Weights of a small transformer language model: no biases in attention or MLP.
MLP neurons of a small language model. Each row is named by its layer, matrix (gate and up: input weights) and neuron, and shows model dimensions 0-191. Each number is 500 + 50 x the weight over its row's rms, rounded and kept within 0 to 999. Numbers have three digits each. A neuron's up and down rows have the sign that makes its largest values positive.
A block is one neuron, or neurons of one layer that tend to fire together. After each block is what it responds to, as a language model described it from the Wikipedia text at the highest values.

L5.gate232:451509449482438428394491443427503501564493525474626510585408512492444610465538574539595493535533534442436520450512580509462458525542521450481569516528463507531552466538411516512572525488561587467495407500483430447548424639428540415549520419545462524514599476422385429490558455484429534537522563519487415556615521466471459593476548502497572450482536470469455555529509492512501552564481497427573522421451480541499515495603537491520538539470503483554435494539513440539504530522489463481606439472555402434507528528455515467568523480491516506484464529525473494559454427488492532526
L5.up232:536569532544510525487516475473456522449479504444446574518459545498503575533477485371499400549548543486562509413472528565554538537506538505509564508455472484519516435578516558406511526553518528459532595471460538474623560492566492509487475570389503454487582449519524541559445543465547487466485492483495458512509466460542516455607542485507536415440558524522494531456403550465511539468488517503502519455459463461434431416489564472542381500548602507501639574544615455509515411523448532456502624521446486594534549544529496482565537460495526448450491465585436458474556415401530492422
L5.gate254:509447443529585442442540575538424510544577452575341480550512574589520572400503509454543478632423491456496486450560496520443511617530516507507513444515494504463428444519581472479501532487453633549452502501453512482536517495540389466451422507396546596458460468617509550529523488487471576465447498498554587513542502458514449547502511457588497534471414511527453535486507453543549556547519519501523490586528519526478504542524554505575511519529513548486539505472561613399446480514537471457462480521448536493460461454501440429482522467506536536469491475557572452612543418482442571541
L5.up254:518498581436545525490665554466459482437517509549440489517418478566481482550511499567544505553428575569530530456510538502464511518472462488525431349503396534527458461509526558438417557520402517594544455463441524507554490531499446425410503493398532466542502463492473468415495532539472492517509461483481494418425584450447400516462570389512445531393486584476472485566467493525556518509516455533477474551569541487446557562542549384519454551561519448457433405597448515551479532533552504549509440535504557533484571511439470521497532560420554534452545482452434507497466491516443490529
L5.gate263:512422408473459609431533507551554496634539538539423566527477465632486526517497524605501475514514495421467504481436499473527498481568475516517499461491460542440535447434464468471559452593465431567521465510510492467480460530408445535487552434496467485533438452512436531516376500452371481434548466528503447509558459458476489519509520546502472522494499527500453579503531427506525461551547421477499437515564494520496467521519415507536551476487496517421535478577508410456436484597460539473552486527467524469368478581547509455462558457440425571574459548573553540445559497465349562585
L5.up263:465457558487468475513469471482515507472439515469484440470426557541517444584629489506454466531636547445535506442590531510536442530617444523576464451489574529493574496602629538546554513429384492516468496526569446461345562455465525460532503505485523609510471582535497565515476494511504449429469520545509389427453472512524462513507529549430514556536493578466410496516494481483523553460421508631420502525583513489551530451511445418503513473573426496486508514533522515566500434561485543511454452434479505506504472519481374517530476509485534456436421515528446533529471517585521442521
L5.gate301:566463542502477511342591604555497589481496557425564501553490568419507486441510606553524590534492516520377473483489535520499561587583577417466491542467417594617411498454510586500436496477488551527536460486549529509543430483506505521457569500427550544468422496441553509510517450513473497553459450463528492435510578521422529452493504533514507524503581537492512535575544456451535472466575488518469524394557562424460487439443506566448471447485498570464454521436525543448506593579560468506507478593556446484468537527507561521534555525450573509578412462503477465456508459534517485557
L5.up301:509407474569519504459456491468403485468474502468513484582477558543544513472437491457575499569497627470553551449491458436440449578583436431451506491438581421529532564503443428446496529573416481505464465534474430497480474404559498525517487501440555463535435476567528435483494518478493412443450505424525607492538434560548408486548511491481453417494499602520482421510446522466523522481519435569394589598442437533480498443515584489469521576458596544507436512441504560490477464476475545584455531570561481512500512460587536574473519472509475502567585457596526436531551503565504481558
L5.gate307:514410541440436542512517549493495478467573467558522526566466465478511392550440525542436594495479521594545389530330564468528530444545469462468541489584469573427567427596520557480479557469483573527478349456468470471505481481464480570528492438466475456525576489509513455537482461474570483600481479509427461448479545478613466488456571469526432498394542541539493427463464561458522487559590574496592422489570399471564454459487450567475536498425511481462491487569425446524509479503534528503457526504495498526546483531440416460469442534480487501508497555478524474430416483553471450528
L5.up307:489530544428520513472571491489450567457540480550434484429498624494576495460460509480505492622381548482536531506442468516423425491567531454475400445499632482499519496516447525514581477465454591415513486476508501585576450459429484431523512525411415453514499529582551508520605424499488435517526529525521514614450510488597499495517475463554533440510456476523549557519521449457560475473519459524514530583516477405530518513548473582524454544523540577450515515543492500405552531549475475453636498514497552409484521491358546508518497436450478524549550504463491421487511539472461619549
L5.gate362:510447492442512534454507429496450544475605629537465466492452530494429572513558465577456542561487518504446465453501477487449438515452496589419495550450415571525513633515559487542502528456444530441519417545500497470489368544472491527450503535329465484385458512564488583555416564459493506428500473514586454445512519623476491534515512476493465535493490545570428432445488524586555525487555511539501418518461576445565563502481454589509471444501502471460454494465464609455575542477522536491482464474470544476527572467501566401526469528539491414458557440506490491470532448546490574478
L5.up362:544450512483545564492559418503543485537534570422461521452489399517476611496476537576537488491496557418467501574506521511495521428419555548477503502566443515443492650577416529444569550465497540523518493560469533433546529536399382561441473476524463540492521438504527509516461636579537473463561472412476524362506524513518429482456547446478496546431387528476568509469509444484528521422518473480490463483542573553521522512547549587573496455464506554467561531534460510527529394484417504426546550568477428518545493419406449474473495499490537497592520457440507549467438483456547552501
L5.gate420:476508469491521422524492558428477423539477446556496521507456452412550491387583498548536539503514465427424590522517605451479506500601535530481434449484482539499527516546443487458432645557462576466503433553484493469482449461512497404575480490424447529454566453499466475510373412465469583446539563489497443474535512581551468488509466520455518512493503537539494532470472498634482527598536484494512593556467427435542518523496522558514494502516524573545489544511558447534518513516409434501450606524481595414518564528426561383486575453425554466447522484431517578524486563476520545521
L5.up420:437423471446464518457562569494527442443588592541492573510494419578542449535524528532474518502514497529524531548486414466406441518486492505492520371441437500397556603542443573470457449538505524472421526423482429493497485400436482536464572479441445598544463566413443467547548444512502512538496486522506526508447463509496560500515549579562413564418527425498412514479503481464544466489574408507567513532556491492506449534469445494486438530484420469408460419502544559468476511610452464482453523592485522475511531576540415517521474551486527487566531413575527474439401583489449519545
L5.gate594:558391534469549503444469465555479489559472483531588554572439482447566445457500478555498475476473454581477484619512514486581594563473511460474515483531476439590589497530483524345417481395452460495505483438511503504538467531487379522504417511453487542502531543423502452543413454482494465492535518509523396582458487460545512449530481511500498500495470486471520436570528463479445469395563464486552498495399382454552453481560452513517535431485469527414555459467546469467508396461457517628525426563509399531476548593464488459492538562511553536461438474484466470448476566473545579445
L5.up594:531548415500482492389537546537538452469531507548538564535439522517463497433594492562497556425513626491448484490543581504599477526579548565479499526548462455549505570437595553488479581430457527449544495489512463503467465516499529553522515435521584535470489573497432523560582475495471522468508605487514462451498517408470539583508431496490483499482447532497520431632465398490449492517478459478509400513467459460561531586596463471506537464513412516549501455531589589488566497554502571533528458550474435400420550476512445441483484565515358425559519529496469547443480587540462552518
Date-phrase comma. Commas closing a sentence-opening date phrase such as "On October 17, 2008" or "In March 2015,", plus some mid-date numbers like "1592".

L8.gate17:446495413591527417442451489484483563443500567597464453532506523539525548426543473487400538560528457521448442434504444427445472473431502509526474452525494498466482519556564470577448531565542476510530471467513449423446458515548492496496461443506450555530508498514483503506491448454491503394565464511591508416545509529528503520457494378550486466584542546567532519446600496443587477409480452636513524559486579455514603530480421513447464564505550512467441501466513529371501428367428468598490507568431552500477471518483578530477531550504494554565485534499449478534551502470369552454
L8.up17:433487480491452553465523467528569569501464525476376471484584451464473495535541509571519503475546460449533543478350537490481572490462398449544544548540461482523543461612550555605523571520528552448423399464423482593481568517473527532502450472478495531476562500501462504508478391450616484435457562407526471472469486488502419566536495491492451497475501519523471569470563476575483522436500486545527506528430381524499556514485549523490583368528479551597514549469504486546498511465453484504455498481424533451414467475484399572566425500438468553554474392498443550570496551490428464448
L8.gate54:493566486551448445449443473518504517514472531528539553498522479604399537446485454497472511446431496434537450444571433598570395558496449551473479454494538497590459495520444540415446460479552512546473455434495466551514438480509413549511576496420503515504514542484522470659478457513430516478471554539663516480497564511519539577488605489458506503458501532479552521480576430472522499445462504484463477560547559461468596494507568559575481457395612406576479575493530488469594569519543495475410487427515533477447490533550561397538515452533604533540505512548464539523456490491512469456
L8.up54:464472505488514530578492560510553512504443510455510446402502486463556564541569468546458540464469575525559538538516424465514446562450481526500548485474475473556540428541555503571522444532427530473472511491476465506529571499460598517487515519547491540494490525538592455555503462424459518460541576521493464589540480530496456425527468538556430587578544452438464464545479541470509518484502519490540588541530549537571475497503377462411570539506512614522552512396488544495535552511518529410451467481491656498597403534454449515594493523456505552443548392445474576468557507584481683503
L8.gate272:544500442502494518471438458467511532470482560551533503493571542453513572585514534460561446520473489449437576468537464437392509496481476514533499402396451442540512490603454460638562558423375534450583550542563407461440434434467518511497504484466491534461554541473526366485527524531563589497497553570445489507486565483520477524542568469456431558582424619474480446488478505459476499508534461485506478444541577503507529527582512496545504480502458519545454525452522427377511524457479515572486504521439443451516504419633446524549476473539557444417486392512511521494534554564475576489
L8.up272:458541555547393556475475548470405537507390427460524404506474552457551486457585540519461447483511422519567423517401498520465489431455462638558472487569497487511475606557548442459462520580443510472523510416468433376474517449460498503516483531444468452441523472456546514480524556494484480582525477540501540490508499522463485570481483435485511510477528465477462503495418432545429576578475518391505585515572467534503593466502535500534500441524617495604505525532564473510455513489448384537569555533508591442508477516518592436521565487512624565511468407515462492519514514563454466460
L8.gate278:465454513547533567472411549511569444521464537446479470504614397500511540539504580493504443498556456523544417514465575606497554580541426500558442563532522434561447519476554462414482521547517511441484569432464507517488495479585392505398443600548446418553556567420515514562414498479570426462589506530569454494529514478529501477491462413501514552497587504543568502507504537507485538485475521470514566432519483508487476448555542529508502475497541455518562514499582561445536404485418557514503499544538513484459451476457440519533583447371606589476474535430502487401437479476535596462
L8.up278:441501514524565521410544481500474491586499612528483556496517582373536509407514578499477550532444521505543494418481562409530410393446503470569453464569542485548576527552526557469566432545445476460457482535493588561505467448477473531458507448482411530584612438417495510495495485544469395516477508517529385500512543494570465540454507531489425459493566522458556486542435488515409437507498469532456535461550427484538462565490534445505498488472443462568412504445498524489514507558534446510452428433438460492446445498485499540575385492532591486452576508418490453497631465434461459492
L8.gate315:474510470420543509445484523418551491478457562510521499517544546632493408546490463502533509496532452545482433473454562533549461518582451502492400498559557555570508405487461523603574493441435506503546469503466491549443517426491451516431378547441485540544515530532612473632521613539461486497502474480530411539526485503478424494525515429485453475479592546452576496554562520535587496435481507454512422455514579510553550378489504437514481524461482527503465538551420602447551506468473525554455484548567478464513511448509538560399594607545576426500482556479455538536572461490464542475
L8.up315:457496516491583467505459550530449404480520476561526515498519509463447421532513463540511530441472545450483485433550507449430548496550496529600465532476391491484461435527475485438579511527551526559505454543531550466517567549485554449435558555390445573510451467476540559463456494461507435482519499460466538473612507453580542482434484432605597503454559566498436529565471494391515587526517623480543497483513477431476542485434532502536581454517593533499505543565494551561533570442525516527662545517417544597565427488492493520543536528505531490502474521381496473480642489482422466494
L8.gate342:508451497609513526469424530467463515534556450502463475603527515461574559450501426460518447468492519486451465462484523549413415518551527471492450521585518572542452537392497505558499527546586447553466512482505442587484469412466463489440552518553499497494511595552523404558508468479470474532464466479503540492548526465524452442510517564614473494564498513511602384491417505549565469438482511465464428547521588544553502571532500447494460520518480518448398501431529426426515478459514459553460580418656465384465525526377516514440525471421498454377525441427481509493473522520501551484
L8.up342:484408349551412549537534437559621528504515540469467493524475420500533452453532450574535442472604463547458513450491528515531462457413624546509572492566506457502418488489583449531465431507490477531499458463500500555424528503453474553476553572578484507585507519537542527517497486393565471468491542446531398483572455515577488530482517498565497471523468556482521479465422548504535487450508598451464544650543503474497500528553587545497437502451491483464532515461467545428360468443515488477433445531436489550515432564495534549511512463536492474492466455437574507454485564461468615600
L8.gate392:490451410527455529465457468550486505493531561531509450430540492577435596443651496419467494478448453536528509497494523507443492507516482521494434566564500541558457543438454583552484504430483521373596574451520458502456341573479484548498549523471414562506444533397598470615547475535522582515491506516477515564553432521438550613545585456544489485561505583479496493524566464561460532540486493504481471454512508469496621498529467519511456464526584505515492544479441526529504406418485485506487473530496596444453503475597531561588542449472444502524510448514550615444507465484510476489
L8.up392:438444550550563495495475541551439470494572444449499462537555413591546539439446502479454476452566478528435511471498481430494421563494439440525543469432519497588491477431512542467462438549521502417486363475528510511472477495497464470559550485464422544443453640455543526560495572556458589491529519515408426519480572563501465431546559435510461474481589474515531416489497507432479483478451563559482508537550478542590507457538433535532490434510500422581385443424496521444518521510507440481497517454444601427548450395472550462554541479434563522522528449543537575567604553449467549495
L8.gate630:487506451545566560509492481496471414587465527459496553503503558548576575580462578483617462461500474474513503576424550537549475441612436500448439448444458487496574537504545479465576447518468564377434534517513555529466500477433518510480488477480464550450490522621452546537465541445406521495619562475511456485444532480435544540439387493610439448421477495477461566495539622478454456410538486543468491476538507437581474475525529526464388448512527507475472473471515518444485514448335514537421460591487482510484474489494440532538492517526482442506485453467495459375500476496474492560
L8.up630:468436434478541531495440618497510453436532440478419488602499491459485555501514504505523452492454450490504569584525427466470493543532542558582477452496486507482572471395514464512459533534496590451514484490504519550505502518481532568464567475513465599514418535441608394471394500414482582440520595527508469550529545445421526513430515491523490440477544495448473527521601443490432653519434535555543538471520490454526458599484481499528459450524499514434373489466429541588437524558501481379507426531443489525569427524449504505429463599474504513442517552558543483482484459530511405543
Adverb suffix and copula. The "-ly" ending that completes adverbs placed after "was/were" (formerly, finally, largely, really), plus the verb "was" right after a subject, often in biography openings.

L5.gate29:478439483562554431471446524540534651602510547483492491525599535533494505568528513562590482531544436482539503498500570559532493527546501543510508546502479446476620491455468467518462466419485533474543523497525432490453534443451549470481493537529468474508616501530544462558477433427505539523516448513525456523574515388465497540494547539475522485489460422397554532547562543556503487428635433502509459502500473422527548502497422448407459450563535532560487542515436510406431424485438435570509442529473450541594516547653486540545511447420445491444397516488521518461510508518365506545
L5.up29:511562464486496475497512510506466564530517494426502467503582506599528550543482497512565535560546475491490536501506507548503547487507492634574609483515427389544517473427549509531428402471484497471542548490513450525503620446381583508568513562539557414496629422514554549550614526527524541552514462457522421486639527386516506483493563502494476489422402516488503485502523492562457479533512485477496457479515487453579631546496449461497461406647567524521499501488562491399470445476481524469513361490509480481542461459568470522516448456494553500525443545457491530516503471526438542500
L5.gate144:456407506525588521444493441462513507459484538524455517639574503565476477517554441527484492447535417513444434473507498530520487558582510472502468503507439491508496522481557478515528600483472550520488417445455399542506484586451484478518505509416450485509511418502524480468485383500488719543627532489611517503475561521526488555497562557524491429461524550540468579482542586454560480487522482564515497560575396571554580453495461454460479532519500448469502468465400524454519524501539425566516514569525489558566517542420449490466584535398509534447474433480540521412521521538456492436
L5.up144:496481490401499497502601457434481485520485456438451517549534589555497550509523443500533468548587526467497522482460525518555367540522438438537476466447502453500532487487614476539576481565497467563504378581457467558472557583414481469520514504527526443498491396590545512437522517508545628532559540463589444532538544520571400574485530484499448482466461456587474617559425463491482413571495511583462437592539416501471559510487588414500515472496525476476565468522451514426475514536563464547438519524510542518495526511532414583447497539532513551605481575479475511454470522595483469469
L5.gate197:474497470472598531503441518497533508523552463512485555498504486532548474488472427447468521535495429559522481473553467454518460515505479539530441558479622493457413450478545291538439522459512566507462575487531539550484469560647466495482461487464440465454468510540562441530574537582458444446535458559455555520497500490515575495548458440482536559491615464443565533502564557575487539300452511517531470525541539533433484540492579552495444461473550513512512501432575476454487431479533529508509460532489500532441458510482558645386560584417502496577480488462534446481490489540533461497
L5.up197:489470503506505384458432552477445543512537461561559536452504584468486447557522448500451564478449464446472460425604464651462413614517497558502451526496565458520542528527498540489483503486456499498533396499433480448482504443390557543524567455573494483498480501492502484572568489498551556553439548517544506451503405574545455497610437441518495468589549535492509467476482414493535408459497413558466486412412491593535498436499517544436582404463484385484546494535488431484482523446481475520419516524517549425482614477378583527445458453453495532498513543476504460507515532459528515449
L5.gate246:471422464522527467423464538561565488508534563497565551524531547493469597497560462545511458478420594581439503491423449536535432457488559530437503553520438448427483509522592514493502507498538518535441468455482558500439416554456539473471445549581451452557467442456575457532461462507565483528509443543490444526525491507423590485393531477560449486522536544421521410537501523459433485536564542466441505466533458483438612548436500635536477449514550488499590547514547526429488413432496598545534498537491527470429513402508603463519502460481510517500335518414517487514413501525430583502
L5.up246:442450454514516468467545536493476589515663502538533513534468497435616404533497508489498427434527501430423555524500568549560497432453497463532465427485475437480463472542552482360440509483460511568565450437513522512431496456505462601477534496502490444557545492531549593496471598507552462465498477423455473520484548550513458412414538495570435384589457466442465509470522569568437486457563405488460448494454577453486497490546481435519480466487480474495548515513525440559468420403526520493515419507412483533475561467456465518462460440508470563569439395407541468470538466530485510598
L5.gate268:432512536499601497526545519516452411392505485574484624606532493495520512554440466565500565456427482394556485569493571462516532505500421435489447504512423526568534470461491520421525533545567522588473476470505559548539574562463437427558524515439453480460478511400501427460569515365501545529656540587436482488501549449471501485459477532568444476491517455432525540482506497523586475535603646546510486478486503462550535434548533437455529468507452592505502465462488477520486416425535417518497539555534472453543528555479470497472510533508539527454463510497507462450467466416440434432
L5.up268:450518527522467447458470411480546525377460535507473567525610537499510536411453517556502558450476607460451513458582482451630461499497533518530529426482594418409607475538479501469471487463566582490539537439468480533543496442587503553538488472393470576569523473551476460482571550460490526408467604556522497398527553507549602606540495450452477439441482542501497435564505474497494444502522523491442493527553502499454421534446507496520511379535595543530550513550571559526515510484449509534506468566511545558520549569519468466488519459441464495497441515610446478437445457419475466570
L5.gate288:503524535442468485544441528445553541498472442492476475486494472478485499523528488463466468520495490387423538565445508497334463452502540536455478598479492567545466482534502542488510593540471581489503448509473516549441552505505494464632500491517456471519534416493492387459465471431491555494510513488528422497536499430501522448357544541555366534568498566475547445383546570523531539481464541526492514505517491479456500570439549483467511417471374523545461503504563624511459522438519439430482518512521514492579537413550463503440557603553454540477559503426579546524469533626521454404
L5.up288:458462416519568546527466590532611516518407497494526365492407556514428457493478547509547456400592591459505493550516551494629568515483596561513504481513518484472581513447556482482574587498466530560538476543586444468521541456506498511581453452447479474552516487595428446440584557569538462498566478452478438413521464460487568531606485512492453510513584474469545471464519485527515549465495522506467422478567505523466552485552502490456437529489537474555500498452458528467596467576539482491566578512436522483453463462487489509367566521454558452577398498490560470410451493535539476558
L5.gate372:447594433539445485441454581472485551580568554479490501453480503556476412528549483483501479490506561494499527654418592517442453528561549492546407403532485446472551486524472521505587511557442509495518463567476478512342460586465471540543504551550467500474434604545469467526507471346541518465499512625590422477458485428431530515437520490522464463555448522477573512455538502493539493559510476512450494464510417469554509479451519465467519481479480523510474569507587526496479457408452457594480403491524498507525582541592547494414473567542491574468430564425503530523442533488444531505
L5.up372:591621467509520419411486585552519587460507420510484461567477533497535524489577500432544544451556489508400489474468531479448475471457539503481506373480390431464578511549470533394533534574484549569512470502558439427405531602470564457546498535391443471485519505451490442473540513503479459607523557562486470382497502496499550515573455533440438496452508551523501559495495533572574492586449517496519431484506497475472485558434520460478471515442509429519579507552535449542577548518453545556481461593604471465480579513466550417419454506482489504520481568415469479446509521462409530543
L5.gate627:543448409476537494469517523547489455472476414594548629512569503556430544526395435417515495520445564563469483554431462483547527446421477549484489408527554462517433374536421481437453415553556508583551548521487489396458492468414527470460557483467434453529471509469548504528435513453448424530462535552567423563563454437393427534423577492514474486478628532493519514555479475453451534525478514468504530485563576479510514515510525478553446523548526468506516537493512524503464541465492501409514508540476566546499604581568491454409467542480478522439443508451504445491534386438499599488
L5.up627:471499454534532452511546428512485520550605520445514472507464554538444496448366530503466500476494501403480551499579446473513451497513516481568409601538436442478506477495515532521548475519468526475481524451509491501569473398487484499488487432546449468454530451453491521458577457576513582530450500420529486614455525492510564563539484525529412505456530524498502527515463552524486582521456478564445503415505493578521421495509534482491421392578593537527486533474523563425475470414509514458614389464479483548495502549604542504409475461576468430530407536507600435434446565496481568667
Copular main verbs. Forms of be and linking verbs (is, are, was, became, remain) right after a clause's subject noun or pronoun, such as "the toes are", "he was", "which became".

L9.gate376:419475524631601581544438503502474473483519559526480561559558580463508505543501515495484482542516502505477406563419497489456477496511535578447435590525542406456534482494453483523502466513515468455413447493520530552483478543480419497468536575419504527543492574443608421548597539538474499469517443529441451532489543495548569472554530537549442559550559483443593590422478488438517508441586520593511517529485410565542443493557474496460558460427432494400499532402561449536515445496499510533476443521572553420453494419412550538474489518497498418477490363490501522405556524535431488469
L9.up376:391464482533474446515398572431474506539557494603555517474490489502460478389433386523494453562478506484528482408490453548485564459509496526454425505523573589516349466551463438483574504603523460500519490428503412488515468494578589507530499523502532485428529510521504546553525542570489494591412362518495512528521525503496521452511516577508475522401539563504450466545483474523452488467453500519449521500472539455465618602425530542505417464554519456526509528536490525418488460564440438553526527564560604489509501463494443506398519547581510506565510492494526567584507452561454593547
Copula after subject. Forms of "be" (is, was) right after a person's name or pronoun in biographies, e.g. He was, She is, Châu was.